{
  "qk_norm": false,
  "beta1": 0.93,
  "decay_shape": "linear",
  "batch_tokens": 16384
}
MLP neurons of a small language model. Each row is named by its layer, matrix (gate and up: input weights; down: output weights) and neuron, and shows model dimensions 64-159. Each number is 200 + 20 x the weight over its row's rms, rounded and kept within 0 to 999. A neuron's up and down rows have the sign that makes its largest values positive.
After each neuron's rows, "fires before" lists the tokens most often just after its 100 highest values on Wikipedia text that the model never trained on; "fires on" lists the tokens most often at its 100 highest values on Wikipedia text that the model never trained on.

L8.gate248,184,189,201,188,230,175,242,190,199,238,228,179,176,172,179,207,210,168,165,200,171,232,182,175,198,219,204,223,202,203,202,198,208,239,184,222,225,209,209,235,170,207,188,206,222,204,203,180,178,210,214,192,235,180,244,181,202,195,195,201,216,207,189,219,227,198,202,186,191,209,221,204,170,185,216,187,231,225,235,185,186,200,150,196,234,218,192,224,189,179,176,169,209,217,210,190
L8.up248,192,212,191,204,197,169,200,173,198,184,189,207,194,196,188,180,190,157,205,181,186,226,187,195,215,198,236,222,203,191,185,177,231,195,176,204,221,192,191,214,239,229,160,185,196,214,188,251,195,209,226,208,196,190,187,206,236,180,209,217,176,193,207,183,238,205,167,203,212,209,199,192,192,219,185,172,188,215,241,244,201,216,175,187,209,210,182,244,196,217,154,189,196,229,209,215
L8.down248,177,181,231,205,227,203,195,199,191,199,205,203,202,187,214,183,221,220,177,211,191,176,204,208,209,240,193,191,202,188,218,188,211,250,188,217,243,216,190,218,196,194,222,215,215,167,203,163,225,223,169,172,213,225,220,186,164,214,202,228,199,179,199,233,188,194,213,198,196,213,205,224,197,184,192,196,228,222,217,207,174,216,176,224,196,228,217,159,222,180,212,173,225,190,166,187
fires before: ".", ",", "p", " ft", "}", "0"
fires on: "1", "2", "6", "5", "11", "0"

L5.gate292,200,218,187,204,209,172,207,187,204,197,226,232,220,193,195,189,213,205,201,179,209,173,190,180,226,211,176,171,217,263,203,202,218,218,228,211,177,243,206,194,199,206,219,228,194,215,194,202,213,222,212,209,172,213,194,204,204,223,170,195,205,212,222,202,181,167,202,198,195,234,218,218,196,205,210,211,216,169,207,190,188,171,218,176,193,160,220,216,202,206,153,180,224,229,203,230
L5.up292,198,212,134,168,226,181,206,226,176,210,189,191,192,217,185,157,193,227,222,201,214,205,146,193,196,167,218,226,212,247,193,220,183,200,236,170,214,184,222,190,192,209,203,250,219,214,188,241,198,237,190,217,212,228,181,198,187,215,178,184,226,191,192,206,228,219,220,236,213,168,216,183,177,213,187,226,229,188,219,216,210,216,223,207,230,179,184,222,199,211,190,211,209,176,200,209
L5.down292,195,208,235,207,193,167,207,210,208,228,208,188,204,190,210,233,206,185,204,214,179,204,217,224,181,234,240,222,161,149,189,185,149,194,164,207,208,162,218,218,202,205,201,174,220,206,216,176,184,208,202,169,208,156,199,168,212,163,203,184,187,230,207,232,211,187,202,206,210,182,231,196,219,216,227,175,213,206,219,184,188,219,173,222,167,193,177,184,177,204,203,167,191,195,190,206
fires before: "1", "0", "2", "3", "6"
fires on: "–"

L3.gate14,179,230,194,184,188,240,204,220,182,205,188,201,181,210,168,215,187,173,193,184,228,207,186,199,204,216,230,189,173,189,214,205,198,205,214,167,206,213,197,214,227,204,176,204,170,219,224,207,197,175,225,182,174,188,200,206,188,186,198,188,239,190,188,203,164,155,187,216,228,191,189,166,200,215,201,184,168,188,215,209,160,203,206,205,130,199,200,211,159,142,184,218,186,191,198,190
L3.up14,198,185,213,221,253,250,177,182,175,234,175,241,223,171,222,138,201,190,203,223,191,188,175,218,204,234,203,231,197,190,236,185,217,197,222,203,196,189,188,208,168,189,194,203,213,214,210,214,215,227,213,211,206,210,185,187,205,194,213,175,218,191,177,218,169,214,186,181,208,217,170,183,214,209,206,200,222,242,201,207,216,212,221,194,155,184,212,185,205,256,204,205,191,210,186,169
L3.down14,207,223,195,203,189,181,251,176,250,194,200,196,182,208,221,221,205,223,217,185,226,225,219,193,182,209,206,226,188,197,239,176,198,262,202,189,212,207,195,217,185,208,175,184,180,221,195,174,191,190,214,215,224,221,211,186,200,173,228,196,218,238,217,226,228,166,206,189,201,190,232,186,200,175,195,206,173,206,224,223,213,209,178,243,215,201,187,203,173,205,220,199,176,182,210,187
fires before: "=", "===", "==", "G", "P", "O"
fires on: "\n\n", " |\n\n", ")\n\n"

L6.gate243,192,224,186,195,206,171,212,174,197,193,199,213,206,185,212,201,215,153,174,181,166,170,198,197,194,244,215,186,185,173,233,193,195,218,220,151,194,214,170,184,189,209,219,233,205,206,206,197,201,223,170,244,213,221,196,203,222,220,220,216,188,173,173,217,189,203,209,210,228,212,180,212,205,209,204,202,245,171,215,194,176,225,198,176,192,167,155,210,221,204,231,202,209,191,209,182
L6.up243,197,204,223,216,196,210,168,231,208,207,200,166,202,207,200,157,214,217,185,195,189,225,228,180,193,169,194,142,185,199,193,179,171,191,209,203,175,220,206,210,169,195,222,190,196,221,179,208,206,178,200,184,205,172,214,247,195,207,188,181,194,196,207,199,193,194,203,235,182,167,185,176,213,203,213,204,206,213,191,176,196,190,165,150,193,191,198,222,217,184,197,198,223,256,174,210
L6.down243,189,198,198,177,196,176,201,170,223,195,145,194,193,165,219,207,200,196,185,203,206,187,195,163,207,226,163,184,187,167,206,199,222,201,198,202,195,184,163,190,173,190,230,200,181,196,185,184,191,206,171,210,181,209,204,208,228,174,167,216,203,184,204,223,171,186,191,191,187,191,227,224,193,212,160,183,190,229,185,148,216,184,203,229,201,198,169,161,202,212,197,205,169,190,236,213
fires before: ".", " |", "″N", "ç", "en", "uc"
fires on: "a", "91", " —", "0", "90"

L8.gate340,216,162,190,228,182,190,189,185,191,183,207,218,185,175,185,222,186,221,226,211,221,234,200,233,212,217,204,217,199,195,192,192,229,198,187,202,176,211,197,183,242,212,172,210,172,264,211,205,199,185,192,153,214,214,214,174,200,253,205,208,189,218,241,188,225,202,196,238,196,224,181,198,233,210,202,155,171,199,196,196,198,184,165,201,191,229,201,197,174,201,173,207,233,216,188,197
L8.up340,185,229,239,186,208,223,160,201,223,176,211,227,187,226,208,194,204,214,190,233,177,167,211,181,197,214,229,186,209,228,214,176,189,171,203,212,208,187,201,222,173,192,210,215,170,211,211,205,212,191,189,178,198,239,200,197,232,209,194,211,223,191,210,191,223,230,221,199,207,177,220,226,237,247,215,216,206,237,205,205,161,189,204,189,204,176,220,197,209,194,187,229,200,192,183,213
L8.down340,180,211,205,194,229,238,208,208,217,186,198,167,205,204,209,212,235,176,219,188,199,225,255,197,187,214,175,204,170,205,182,171,202,201,196,238,215,203,236,182,186,203,169,144,189,188,187,171,218,194,188,172,207,239,206,218,191,213,210,191,234,242,183,168,202,188,183,219,179,208,231,163,216,175,221,203,207,202,224,199,228,179,210,226,180,196,191,207,194,203,199,182,173,172,188,173
fires before: "9", "6", "7", "0", "2", "5"
fires on: ".", " "

L8.gate329,151,157,187,233,202,187,211,172,193,208,192,196,214,206,167,213,186,208,223,202,182,150,185,196,203,160,209,220,211,168,227,210,188,206,158,240,201,173,172,195,202,189,163,229,234,206,229,205,211,218,228,187,195,217,196,162,172,184,204,202,175,203,208,182,203,201,184,201,237,215,217,198,161,198,183,227,216,162,205,189,243,190,164,180,203,180,222,208,202,176,209,223,177,192,197,188
L8.up329,162,207,174,183,163,181,176,223,185,177,206,204,192,176,196,209,223,218,254,192,196,176,176,195,211,212,218,197,185,195,174,184,163,178,188,218,162,192,188,171,218,202,192,231,220,201,198,197,214,211,180,229,218,198,248,205,157,191,180,200,199,212,200,204,175,169,190,164,227,176,207,178,196,196,190,218,201,182,193,197,215,190,171,219,221,237,224,199,190,195,190,222,212,208,215,201
L8.down329,202,185,212,246,232,196,230,234,197,217,161,180,222,187,187,209,191,195,236,177,186,190,210,185,227,217,204,191,212,178,193,193,156,205,162,212,207,211,210,197,183,205,211,172,233,213,221,197,239,209,224,198,198,189,218,196,165,204,213,224,230,184,219,147,205,202,155,197,166,213,214,210,216,218,212,190,220,189,246,223,200,197,211,200,201,203,173,224,188,205,227,194,222,210,217,220
fires before: "-"
fires on: ")\n", "\n"

L3.gate440,223,236,185,215,205,210,197,201,250,204,168,215,181,198,224,183,198,201,228,246,236,218,237,211,228,218,230,219,213,197,197,246,217,175,197,224,196,186,209,171,214,206,205,167,234,207,197,201,193,158,202,208,171,205,166,214,178,180,171,210,181,227,203,240,199,206,218,187,172,167,196,209,188,200,209,214,201,187,199,233,170,188,190,197,184,248,245,195,203,208,201,198,221,200,200,162
L3.up440,188,194,212,188,199,204,215,193,212,242,218,186,173,199,217,163,197,209,211,192,163,179,171,194,210,205,159,192,210,206,181,230,187,183,229,237,176,227,183,206,171,209,218,232,217,152,229,205,182,195,211,219,215,211,170,164,199,209,188,197,239,226,206,232,205,195,231,182,172,213,204,198,241,190,165,183,185,224,185,196,199,229,203,201,220,203,221,212,217,177,219,186,180,172,192,203
L3.down440,184,201,198,202,230,219,197,224,176,161,179,225,192,205,208,227,191,208,218,214,231,198,225,213,206,194,210,212,198,203,195,182,202,183,200,233,196,188,237,166,224,190,183,188,187,208,184,189,195,210,184,177,201,203,188,233,207,189,172,214,174,186,186,193,162,218,203,195,247,220,202,206,142,182,231,212,198,188,218,224,174,194,209,193,180,174,197,216,176,220,207,210,229,200,210,171
fires before: "|", " ", " |"
fires on: " |\n", " |", " –", "*"

L3.gate447,182,207,198,191,182,247,189,185,205,211,200,222,174,202,171,179,197,229,148,191,228,185,206,213,208,232,190,199,221,184,223,218,183,201,185,183,180,197,212,171,187,212,184,194,210,230,195,218,201,201,169,196,165,192,187,186,241,238,184,186,193,196,209,220,208,177,196,246,209,223,227,213,235,235,174,214,212,190,204,181,203,238,178,207,212,197,185,188,208,200,222,193,161,186,189,214
L3.up447,144,201,190,222,226,247,202,166,194,220,191,230,187,180,214,205,189,209,161,184,211,188,175,193,195,192,177,176,198,212,205,225,214,219,214,193,151,204,178,190,188,196,192,211,207,236,217,200,219,202,221,195,194,234,225,224,244,196,206,196,211,200,204,245,160,185,214,199,192,230,208,203,247,204,197,183,219,223,193,181,168,211,193,180,207,199,203,188,176,229,209,230,161,174,229,199
L3.down447,214,181,200,190,164,226,210,221,191,164,192,202,197,178,202,201,174,200,228,195,223,204,219,216,196,220,214,206,238,217,205,187,157,209,157,170,182,185,241,181,195,205,210,191,182,226,200,219,176,223,218,205,182,187,203,157,210,235,176,191,225,205,186,200,214,186,176,226,232,195,215,221,163,218,195,187,182,183,193,234,182,214,206,201,239,209,193,157,240,231,217,213,208,208,207,220
fires before: "==", "The", "-", "In", "==="
fires on: ".\n\n", ".\n"

L5.gate100,185,178,215,205,243,239,207,217,238,177,220,224,188,219,184,207,212,211,248,200,160,217,162,231,207,203,193,192,258,211,199,197,186,228,207,204,221,214,205,171,248,210,188,230,210,222,202,192,176,161,165,221,184,203,176,218,220,225,205,179,187,197,231,195,178,203,201,201,199,208,192,211,219,206,165,213,183,196,195,198,220,194,200,211,217,183,189,220,216,209,198,171,171,226,201,153
L5.up100,182,192,205,242,163,234,198,231,213,179,195,229,223,206,239,176,211,183,185,199,177,209,178,178,225,189,172,197,232,203,211,186,182,178,167,176,179,210,216,208,192,174,183,189,199,207,198,200,204,184,195,221,198,202,203,220,187,179,211,162,191,205,202,209,197,218,223,207,227,239,217,170,206,204,215,219,186,201,178,219,167,235,206,181,173,188,172,196,162,213,191,185,159,227,209,204
L5.down100,213,206,187,184,152,194,219,175,182,189,217,197,198,181,184,188,195,180,253,185,195,184,200,183,214,218,173,220,248,208,198,192,201,194,201,218,230,197,239,195,231,179,234,167,217,210,193,188,149,206,201,188,196,194,188,177,187,210,203,172,211,185,216,201,165,166,194,215,177,232,203,176,168,214,226,166,221,185,222,215,188,188,223,186,192,232,240,225,226,194,189,195,229,179,181,201
fires before: "==", "The", "===", "In", "S"
fires on: ".\n\n", ".\"\n\n"

L3.gate15,183,192,216,199,222,201,207,179,191,215,203,211,186,216,164,216,213,200,210,176,176,200,220,188,195,220,185,196,224,224,215,191,209,215,167,205,196,178,246,201,248,186,196,197,194,172,193,220,205,233,210,210,190,215,186,215,205,193,175,213,191,207,174,181,175,181,213,178,182,228,196,176,207,231,173,222,179,168,193,153,209,212,218,203,207,235,215,203,212,228,197,189,196,195,231,209
L3.up15,168,217,206,205,229,205,230,174,192,199,197,239,181,211,177,221,207,196,191,187,192,213,208,199,201,209,196,187,212,239,222,214,192,196,173,212,183,175,221,208,232,197,215,185,200,160,203,199,220,230,194,238,186,228,179,189,233,220,202,226,207,183,191,187,186,175,222,199,190,207,179,198,213,229,175,201,165,168,187,168,174,234,224,198,210,221,201,208,197,194,207,200,196,211,217,209
L3.down15,206,202,180,186,202,212,195,215,194,194,188,164,205,184,228,180,156,199,176,218,204,189,211,212,207,181,227,210,206,205,178,210,164,173,198,170,194,216,181,218,199,230,214,206,180,216,181,185,222,167,198,236,231,172,199,140,176,173,221,177,220,174,201,219,222,216,174,224,233,182,204,221,191,195,229,195,250,222,196,216,183,200,185,204,199,193,198,208,213,200,199,222,200,214,155,197
fires before: "-", " of", " ", ","
fires on: "\n", " number", "ction", " place", ")\n"

L8.gate118,209,185,210,167,217,184,209,210,188,185,221,214,187,225,200,187,173,214,186,203,234,201,216,228,206,217,207,170,189,182,229,211,203,197,198,204,197,236,163,171,201,181,239,205,212,204,155,218,205,266,204,169,194,234,179,217,176,211,221,204,205,197,231,234,218,220,192,213,249,215,174,195,199,213,213,200,194,189,208,195,191,174,190,155,220,226,203,189,211,199,235,203,198,192,190,175
L8.up118,211,223,188,183,211,217,190,181,187,221,222,188,207,216,208,174,218,190,225,182,191,210,167,161,203,212,232,193,159,215,200,230,190,206,198,208,195,196,175,199,196,221,217,193,191,225,211,194,158,220,199,171,199,177,229,250,192,150,235,241,163,200,211,189,199,173,130,224,179,232,197,159,194,202,202,183,230,191,200,187,172,196,209,207,155,173,225,179,199,190,200,183,222,194,219,191
L8.down118,189,205,223,177,170,220,196,189,197,213,199,169,191,244,200,174,194,188,204,215,219,199,208,192,221,196,221,189,201,228,184,184,200,251,184,220,233,192,164,198,205,201,197,200,176,214,203,195,182,229,207,198,169,214,172,225,214,199,212,209,198,217,215,221,176,179,204,193,164,221,193,235,225,167,194,211,231,192,196,199,161,180,227,179,195,211,221,169,195,199,218,197,193,185,127,189
fires before: " |\n", "1", "2", "4"
fires on: " "

L5.gate321,165,156,191,192,213,171,175,201,190,213,195,194,218,185,195,188,180,199,190,224,200,222,222,217,235,170,197,226,212,190,177,182,188,194,209,236,185,206,195,229,229,205,200,199,243,170,211,198,212,185,205,227,187,183,219,217,208,169,165,237,201,198,174,234,242,183,213,203,226,205,209,223,182,241,218,200,214,203,175,229,204,226,194,188,211,219,175,193,182,191,195,192,200,169,186,166
L5.up321,200,204,196,231,215,224,208,179,219,197,179,212,207,190,196,167,196,203,207,193,222,178,214,220,231,220,165,211,199,215,188,213,217,203,233,213,191,220,201,206,200,228,206,179,186,199,210,212,188,162,218,201,202,221,149,176,200,210,213,204,218,198,187,218,179,184,217,174,194,210,178,194,191,208,188,214,162,188,190,205,173,178,215,197,181,202,225,186,214,197,202,185,207,218,194,217
L5.down321,195,202,215,196,169,202,175,239,162,199,192,198,199,210,185,219,231,199,216,223,191,224,227,192,173,171,245,195,219,197,162,196,206,192,197,167,198,201,190,216,204,181,195,185,224,162,207,192,210,208,183,193,205,193,234,230,195,192,195,216,203,212,178,195,236,173,196,201,194,184,204,193,202,223,217,183,231,175,205,214,196,249,188,192,213,206,168,240,194,191,202,193,187,185,172,188
fires before: "|", "-"
fires on: " |\n", " –", "\n", " ;"

L6.gate58,224,188,201,227,212,186,211,204,219,229,202,204,222,169,198,173,200,192,220,156,208,202,219,168,223,226,214,220,190,216,195,202,186,175,203,203,217,187,206,204,195,221,178,212,195,231,227,205,171,178,179,188,194,184,195,191,224,184,180,189,233,166,181,231,247,186,212,241,197,243,225,207,247,238,194,158,194,201,205,193,193,196,237,206,209,164,227,174,216,199,225,208,188,186,225,192
L6.up58,214,206,246,179,227,188,186,189,160,176,182,243,206,188,170,194,190,182,205,192,199,165,182,208,185,198,195,196,192,214,197,213,185,176,210,200,215,220,163,172,154,209,159,210,202,249,229,215,168,215,143,192,179,204,201,175,199,193,197,174,192,166,179,196,219,203,191,219,195,232,201,208,194,224,209,212,212,176,209,189,169,230,211,216,219,165,234,192,235,210,202,193,224,184,204,231
L6.down58,220,216,207,214,237,203,212,171,211,239,207,195,178,236,222,182,216,177,200,197,182,217,200,196,215,185,230,208,190,183,218,217,198,215,201,184,184,167,197,197,226,196,218,183,177,166,197,189,231,179,228,216,203,211,213,207,198,174,205,222,211,159,195,200,182,217,189,192,203,179,217,171,188,166,155,211,204,199,214,196,205,178,173,185,181,175,202,209,194,202,201,205,175,226,183,157
fires before: " ", " −"
fires on: " |", "I", "U"

L6.gate20,232,196,172,217,207,201,188,207,203,207,214,215,195,198,188,200,189,193,192,176,229,190,212,195,184,207,212,219,178,190,215,164,171,209,185,180,226,193,196,220,241,253,231,195,208,216,241,222,187,194,226,195,195,188,165,226,192,200,209,186,215,201,189,163,186,215,181,232,184,201,212,199,202,187,206,239,220,178,173,218,192,203,192,180,162,257,217,166,198,205,163,148,195,148,199,196
L6.up20,206,186,156,165,205,171,199,196,189,243,228,187,188,227,164,203,183,206,185,224,210,225,195,188,253,221,250,202,191,203,196,186,216,179,222,242,206,188,201,185,169,190,166,197,209,180,215,213,184,224,195,202,221,199,209,214,172,213,195,207,200,203,213,175,196,244,246,199,200,169,218,198,163,211,214,172,221,179,222,169,222,201,200,206,210,229,204,188,193,215,198,201,197,209,178,204
L6.down20,157,229,225,206,216,193,192,192,226,187,204,189,207,218,210,229,220,200,222,180,159,188,189,181,137,179,195,220,183,169,171,191,190,203,215,181,171,219,197,226,200,200,232,172,203,192,188,208,264,185,199,197,195,194,202,205,189,200,171,210,204,230,211,209,191,208,204,183,213,196,193,190,190,168,194,230,219,203,212,196,183,211,203,157,185,178,176,192,199,188,195,185,173,178,203,199
fires before: " ", "ish"
fires on: " |", " Ir", " Comm"

L5.gate434,200,170,216,200,189,208,177,193,193,167,188,202,185,166,213,201,178,190,199,198,217,192,224,223,194,184,235,206,212,183,161,181,207,181,171,201,166,246,228,248,215,169,201,227,194,190,206,189,219,176,171,204,200,215,207,225,251,192,205,229,184,199,235,183,194,229,204,206,217,231,205,214,241,210,201,192,167,224,188,225,175,189,187,192,194,177,235,172,197,206,214,200,214,163,206,223
L5.up434,226,200,191,179,207,198,172,205,217,190,230,219,207,188,182,222,220,192,224,229,200,205,209,201,204,180,215,212,185,207,204,204,187,203,204,226,188,178,229,220,188,185,186,239,190,207,227,196,171,229,194,205,183,197,185,201,221,224,179,222,182,183,256,234,196,235,195,186,225,212,196,194,148,189,201,199,227,216,168,185,198,208,228,220,202,208,214,205,207,180,212,238,199,201,228,171
L5.down434,190,206,200,209,180,177,217,204,200,230,164,231,189,184,189,170,231,187,221,192,175,200,169,182,220,219,182,210,219,215,206,161,186,214,191,181,191,197,164,170,200,233,202,168,199,195,169,197,242,221,183,170,227,222,222,164,168,191,169,201,196,222,190,185,177,166,224,178,198,176,201,230,180,193,165,192,207,173,218,200,209,221,184,187,211,219,163,224,201,219,164,217,162,208,159,212
fires before: "-", " "
fires on: ")\n", "\n", ".\n"

L3.gate294,181,179,223,204,196,226,209,193,210,197,188,235,211,209,214,205,177,166,203,201,202,185,208,211,232,164,241,171,212,208,218,204,198,182,233,175,208,163,186,154,211,214,229,192,186,238,202,204,225,189,237,207,235,206,192,217,201,192,224,194,199,220,191,219,167,179,201,209,230,202,207,215,203,208,179,209,202,204,167,173,192,160,203,192,185,216,192,243,151,186,219,216,191,192,193,171
L3.up294,201,177,216,230,182,224,174,184,178,186,188,214,223,205,193,169,198,229,218,190,167,189,198,182,233,209,196,198,178,237,194,199,177,184,218,177,201,182,203,208,220,208,209,218,215,205,214,200,216,226,206,201,190,190,197,192,214,171,222,195,198,185,179,175,205,202,182,203,193,188,160,169,209,223,217,202,192,187,249,216,185,181,228,180,174,212,196,204,190,172,197,193,236,240,219,173
L3.down294,225,239,214,193,183,182,240,188,209,216,225,194,203,206,201,199,210,198,192,222,238,194,163,182,165,229,191,168,155,170,229,182,215,225,222,205,194,184,195,188,166,174,212,178,184,193,216,217,199,197,223,229,202,202,193,219,153,227,180,225,198,199,199,220,202,200,204,178,174,197,189,205,210,169,187,211,197,186,211,218,232,228,148,241,224,212,213,212,174,203,205,190,176,205,190,188
fires before: "=", "-", "O", "S", "G", "P"
fires on: "\n\n", "-", ")\n\n", "\n"

L3.gate123,213,224,184,191,191,208,175,225,212,194,212,172,163,185,175,171,205,181,223,187,172,217,204,177,194,189,193,163,198,205,217,198,180,223,212,204,211,230,205,216,162,220,184,239,199,211,168,210,198,184,176,224,184,207,245,187,211,215,211,219,204,212,219,173,213,202,235,190,238,216,225,234,217,227,205,185,217,209,218,196,194,215,159,181,191,184,187,194,200,167,230,216,207,210,177,226
L3.up123,170,198,181,206,215,203,194,208,203,205,212,172,150,212,225,194,202,173,182,183,171,236,190,149,214,215,161,200,215,202,193,229,194,216,192,209,223,245,213,196,184,237,184,196,199,207,216,236,210,205,142,191,199,178,221,171,186,186,221,201,234,219,189,224,210,209,243,202,232,214,230,244,175,222,200,177,191,228,207,210,190,197,154,210,215,214,204,204,189,186,194,186,204,199,206,208
L3.down123,206,188,222,197,197,214,222,192,168,212,212,220,237,197,188,200,185,249,205,218,216,185,214,229,163,205,219,222,197,202,202,188,201,195,185,210,200,139,207,210,203,167,247,190,211,189,226,166,181,192,209,185,207,202,184,234,216,204,208,197,214,178,218,227,200,175,154,202,161,186,160,172,228,146,214,231,212,182,189,214,221,205,231,187,192,202,186,194,203,225,198,203,196,173,199,180
fires before: " "
fires on: " |", ".", " ", ","

L8.gate247,210,192,194,201,203,186,204,204,178,231,180,208,176,192,205,196,187,182,195,182,229,180,223,231,172,237,162,174,184,205,180,190,228,139,212,192,177,169,245,208,202,211,202,201,205,215,181,186,199,208,221,202,207,174,181,184,217,255,190,168,208,208,232,203,182,212,182,205,200,223,145,182,197,230,225,186,198,205,163,194,207,219,212,222,207,185,225,184,197,175,183,210,186,204,208,196
L8.up247,202,212,189,213,196,208,201,187,212,233,189,176,185,173,229,203,201,182,225,206,176,203,214,166,172,212,192,211,189,198,246,217,176,174,199,229,225,187,221,171,198,222,208,194,158,185,198,229,205,202,186,178,178,202,205,178,224,216,190,255,221,195,199,199,192,172,175,173,164,208,188,203,213,179,157,202,189,212,190,246,194,176,211,185,195,154,218,212,206,211,191,196,218,162,204,212
L8.down247,215,216,195,194,200,202,197,202,184,189,233,193,211,177,205,209,208,225,202,159,198,198,188,161,197,215,207,237,195,168,185,210,193,236,217,186,175,234,210,211,187,193,199,208,164,211,221,204,185,188,185,206,171,219,192,210,182,220,195,198,189,193,205,231,166,215,198,193,214,200,183,190,150,243,230,187,214,226,204,188,237,214,173,233,205,218,225,158,212,179,188,246,197,213,210,186
fires before: "20", " an", "19", " a"
fires on: " ", " is", " was", " a"

L5.gate172,175,223,206,165,210,180,184,159,241,164,198,224,201,199,186,212,159,202,206,205,207,204,205,239,201,200,212,183,184,207,162,227,203,201,208,185,209,222,205,218,196,196,210,202,186,216,185,197,194,194,196,214,196,208,228,209,184,205,198,163,204,215,242,187,190,171,217,220,168,202,195,172,228,191,172,154,203,195,197,197,184,192,230,179,213,186,198,167,195,213,200,182,189,185,186,209
L5.up172,231,202,208,156,230,175,199,178,176,192,171,216,176,194,201,200,183,222,188,235,222,225,195,198,208,203,206,226,227,216,182,208,243,219,209,167,204,169,192,206,194,191,208,186,224,222,190,155,203,212,224,200,191,225,211,171,210,223,183,208,185,179,180,224,195,184,180,200,201,204,226,186,165,195,216,185,248,184,209,231,215,221,215,192,220,194,150,207,227,191,174,199,196,187,237,189
L5.down172,159,202,194,181,189,201,178,203,234,192,210,171,211,197,190,190,237,163,221,179,166,213,179,222,167,214,177,190,160,170,193,179,172,173,227,193,215,203,184,226,164,187,175,189,193,204,205,243,205,208,180,213,243,211,222,230,201,172,207,202,185,216,251,184,198,186,185,215,177,172,200,187,233,202,161,220,159,212,210,176,179,184,178,186,184,195,185,186,207,206,208,173,192,201,194,177
fires before: " ", " Candidate", " Title", " Apps"
fires on: " |", ";"

L3.gate97,209,219,197,186,172,204,217,183,213,187,231,210,169,177,202,205,177,205,229,238,168,201,182,218,153,209,209,187,184,192,194,220,184,199,196,183,203,239,196,161,195,235,192,179,173,200,219,238,169,209,189,207,183,188,193,189,167,235,181,189,219,192,197,215,220,221,228,196,190,194,220,181,190,191,175,231,202,236,163,218,183,199,211,186,214,208,223,229,224,217,192,194,191,227,180,211
L3.up97,211,196,173,162,162,199,185,191,174,202,226,203,170,207,191,209,194,191,219,232,209,198,192,179,217,204,200,211,216,191,185,222,196,164,190,202,181,253,207,190,165,198,188,140,200,193,238,226,210,212,173,189,172,222,210,191,186,202,209,226,230,181,187,208,207,190,224,198,203,199,194,209,181,212,170,207,217,227,211,163,245,206,190,153,199,193,232,191,216,208,172,178,181,247,174,209
L3.down97,216,190,203,227,209,195,213,220,215,234,164,207,196,228,205,168,214,197,164,156,228,217,214,237,218,186,198,225,204,194,218,192,203,217,202,216,201,178,204,219,246,202,223,232,218,215,182,175,182,205,220,233,202,205,180,235,261,173,180,183,171,198,212,199,175,203,174,213,228,210,198,193,210,200,209,198,199,171,183,213,207,200,224,222,210,191,160,175,201,210,227,182,200,174,219,210
fires before: " |", " "
fires on: " ", " |", ")", " zone"

L5.gate106,196,173,224,145,196,194,184,194,203,177,205,169,193,213,193,212,210,217,195,221,210,197,178,217,156,194,240,185,173,209,214,207,185,181,177,167,184,179,204,173,217,200,171,213,211,204,193,188,225,182,209,238,183,224,193,246,184,212,250,214,189,176,214,207,233,221,188,223,213,198,223,190,162,185,233,224,184,237,225,202,167,176,205,198,200,201,191,202,202,205,195,218,225,205,206,210
L5.up106,197,190,195,233,187,226,210,225,176,186,213,207,198,196,174,202,170,182,175,231,185,207,234,170,194,217,178,185,202,209,196,213,209,200,192,187,234,209,210,254,200,204,184,181,196,241,176,203,208,210,202,230,176,180,224,182,205,198,178,223,211,210,180,207,188,193,247,248,170,205,169,208,173,210,189,177,237,217,198,179,208,229,193,182,186,204,193,200,197,209,191,215,217,193,204,178
L5.down106,227,181,247,228,179,197,207,190,227,195,176,210,219,218,197,221,219,171,230,185,207,166,183,225,222,208,191,171,228,189,219,189,209,200,217,224,221,201,177,192,203,174,247,219,228,192,191,181,164,194,185,172,193,212,191,169,199,197,197,189,182,202,201,182,187,232,181,183,239,182,186,195,221,235,184,182,167,187,178,190,200,203,211,220,204,208,196,201,192,192,191,180,162,188,180,210
fires before: "19", "20", " ", "18", " change", " of"
fires on: " ", ",", "imate", "ev"